Weights of a small GPT-style language model, trained from scratch on English Wikipedia.
Architecture: RMSNorm before each block, rotary positions, attention and MLP in parallel.
Training: a variant of Adam for these matrices, 567M tokens, 4329 steps.
MLP neurons of a small language model. Each row is named by its layer, matrix (down: output weights) and neuron, and shows model dimensions 160-415. Each number is 500 + 50 x the weight over its row's rms, rounded and kept within 0 to 999. Numbers have three digits each. A neuron's up and down rows have the sign that makes its largest values positive.
Before each neuron's rows, "raises" lists the tokens whose logits its output raises most directly, leaving later layers aside.

raises: "ña", "ño", "real", "que", "ja"
L10.down1039:495523480507434458493539502458539495432586459511480570427537503429522511535510478480592440495388493610584476452542490363539532593460518558598457508489503444557576457417618437510532549516480493534489541491463428388548416558486521532434497512485614471458531414529464498559494521473490527446547470504450491473460491471609467580539478512530507497461537543461511524563402527481594455473461486507612540504513484532459497457546496554543517530527485501630557485525522568527526535481518525448463500549474493479502448533577451560541394503506512441423503557573438500480460480508497456424492556526454478565477471506506475465427465450530490550496515561505496525476541449507520539467490433483517488481364482495465568496496494476493458582412528416580530532509501600548441465432438503

raises: "own", "ank", "ially", "ys", "rat"
L13.down518:427496597442497532604483396520485521438492510447437602522470519576515501448501563522519532573438404465496486495495461522536470507508462562450535589458434469473470468534486529511484451510504541507492496455481576469519536502442474480563416538534469526502491578527552546454532419503463439508517517480538453465544618515445494495481523524534496623532548567512584532512497481458553617514535530522592509489461431528518505478445497479430460499527537506521493489410460553583527438516600539549529471509514516443455524538473514518427516522412496535492472458532520487547538421577590472524603500509502565514427416450523542499501516530626463528556480529453495564459512593438591439434495511592465436487545512483515491553551487521438564482484471551488532449552493608534510424437501438

raises: "z", "g", "ks", "x", "k"
L13.down546:468515523456427390455568408483552468518616473511456487541552583383489444487546508469510604495494535546558528461481511512494534510520526500458462443511421462486464487508521446536474472498466621491465462497543470531413501486541450492511432495501552430451387457500501483534445484581470490551407545453511527544531453529466484587527509453506414445469507588467537454540486545508524504465454538556446493474454476522504516564432517484439461461541593465466538475520432477504509595355502550513381470479520498539585404443524525580520558530497455413500490574555536548451467491430499516476482517408510498445477493515489553524520564432478497439445526420470497555448455530496511520579437509411594450532453469466379403506520501395496491482638626506450493431532483494532432522520580468

raises: "ities", "ity", "ness", "abilities", " require"
L13.down843:492468620430460563451483521546497491500446558537488507492462458563474564508525535508488496523445536458500601506524519523553469479508438483500382455556456502501419447497502552551409442535509507577530529600519394477464393364492433439531468483489507447489476429476492474448545478426507483643561478566636399479475492519468500600388498520464424507435507527539541564458559522534437443489545552545548515528557524522566466547442484512399516431515556416461501506499536630499466535535463504482461538415577522500454569460443420504476528514552369487566596540522544488477501457556515467428534551570562448631448495482437457491375496485497498552436413535436539502556560514516461535540537530507616539461511527496490507489597497553566482550506481510473555532594468532504587481531609511

raises: " species", " protein", " molec", " bacter", " fish"
L9.down348:528516465448557437551490511509527577527412439513502600524489525388496455555526548489487461451468518425591576498485611626421520424448521586442438547475426555481538567552485486464390506464510490525505513498456398611516382437552522501522510510576503501473483519489558436535444457551561469470462511464476542608421555509517458385588493460502528462451515629555473522565462543496488473571433600525555509511505486517526528515497327486465480488503505605413515474583590484470480579465464497577431508540538583534515489488472420589429529413512539526491458453498486473541594475475556447528443507471531504528496449465562579486572556519513462458442521449428591457498520508561536470444491492546486398461488570523574493452462479517479516518554533586547433492461477507545532461475540409

raises: "in", "ined", "iner", "ins", "ist"
L13.down80:573481609558457517477461563588553523428514520535511572495462504481515516532454528544494505488490471538490525454446506573554525561532477530473494468493551428473513472515457518503548475459530484459483480485483501516535592552441508549508422497599495525528619592603542485538535426512521507494484471548533569485450519510548556509458600421423506533427554497424470393457469478495479579492550505487486396603532516588462491559436500536518527448511595558519464555536518549425453566466550571456558435506524467490359461523424502424501469535491462468477463539370491531441576557496489557560450477521512568410471508543443585533391510511499422503504517451436427410488437491483602462464569482507523458614570497573484479496542503424517536532549502517487465466481497438520473521515499488

raises: "S", "R", "C", "Up", "T"
L13.down541:477548555434475511487456406570506465562469487454481483492487472422400475508456510456528487535581456586499522516557453597519455501515426599567577480470432563496519516524428532527525494460565463477484576484480559500518489421424465516571461483531544543557489542420500430486464414492464508437470467449455516439517465479401558473483474370528597469460547523480424510499603573488507517480482524458435455580509525577572599510457567484470478480480454475436477482454486551443444457509484543552472469460467511498475512416504449473590445436656463497503360557468399397542456467495554529453520422496360522547512470493561462424566464434558539486539444552524509493601519470432360500582438577539564495500564504529537454480435520491481583546444554539512417541425556554508514536524481484

raises: "um", "pe", "ch", "u", "che"
L13.down820:456597666456488494562583509583537523488569533515439435538463594462551410512534540486515540441501504477524504512504553532485443443495405473485572517445491511593418522553445548418438482442538468495505462577526518604434475527459490515524495526543582496560460381514547484438513471524551605452547487562503427502459530417501403364529424516546549491543545532527473536539526554542503504489503489431506455492489466488512515447438514486530460443533473510554544448471447550460536523451498527515484455486449477574472531434534565442589503547572435474578428551475548440369526499399459422485499465504482590422521452482567564431458551528529481526537414435452429538508517503534535464568505471509469509441539557575545432461600503472394469478528467577588528547487591614460532472499505445

raises: "iv", "real", "im", "ip", "ity"
L4.down1228:509462483490458429510486532485477508577536508484452488541476529574492533538516507563495539434405527332561407436498511458521515510523507521454502566398424468506547490493476513403500457520451565427532436441562519503498505455473546472551475543534499497540469488478478475461543411477437522417488482570480370510481456464492388497537528597563507474433517521525556496587425551518470473459534524495471498603463519552470457468489460488596490565482589500460557574461482427544463516443471486538498654526577559538518520447550478520447508603540520522530520537518514392437499532453512536467378482496490469477447510554456507472501549533460518502440600536445530466491481527556457485477395511597558529454530435471530460468472465454426501503530464466426519584509440424542547441583425603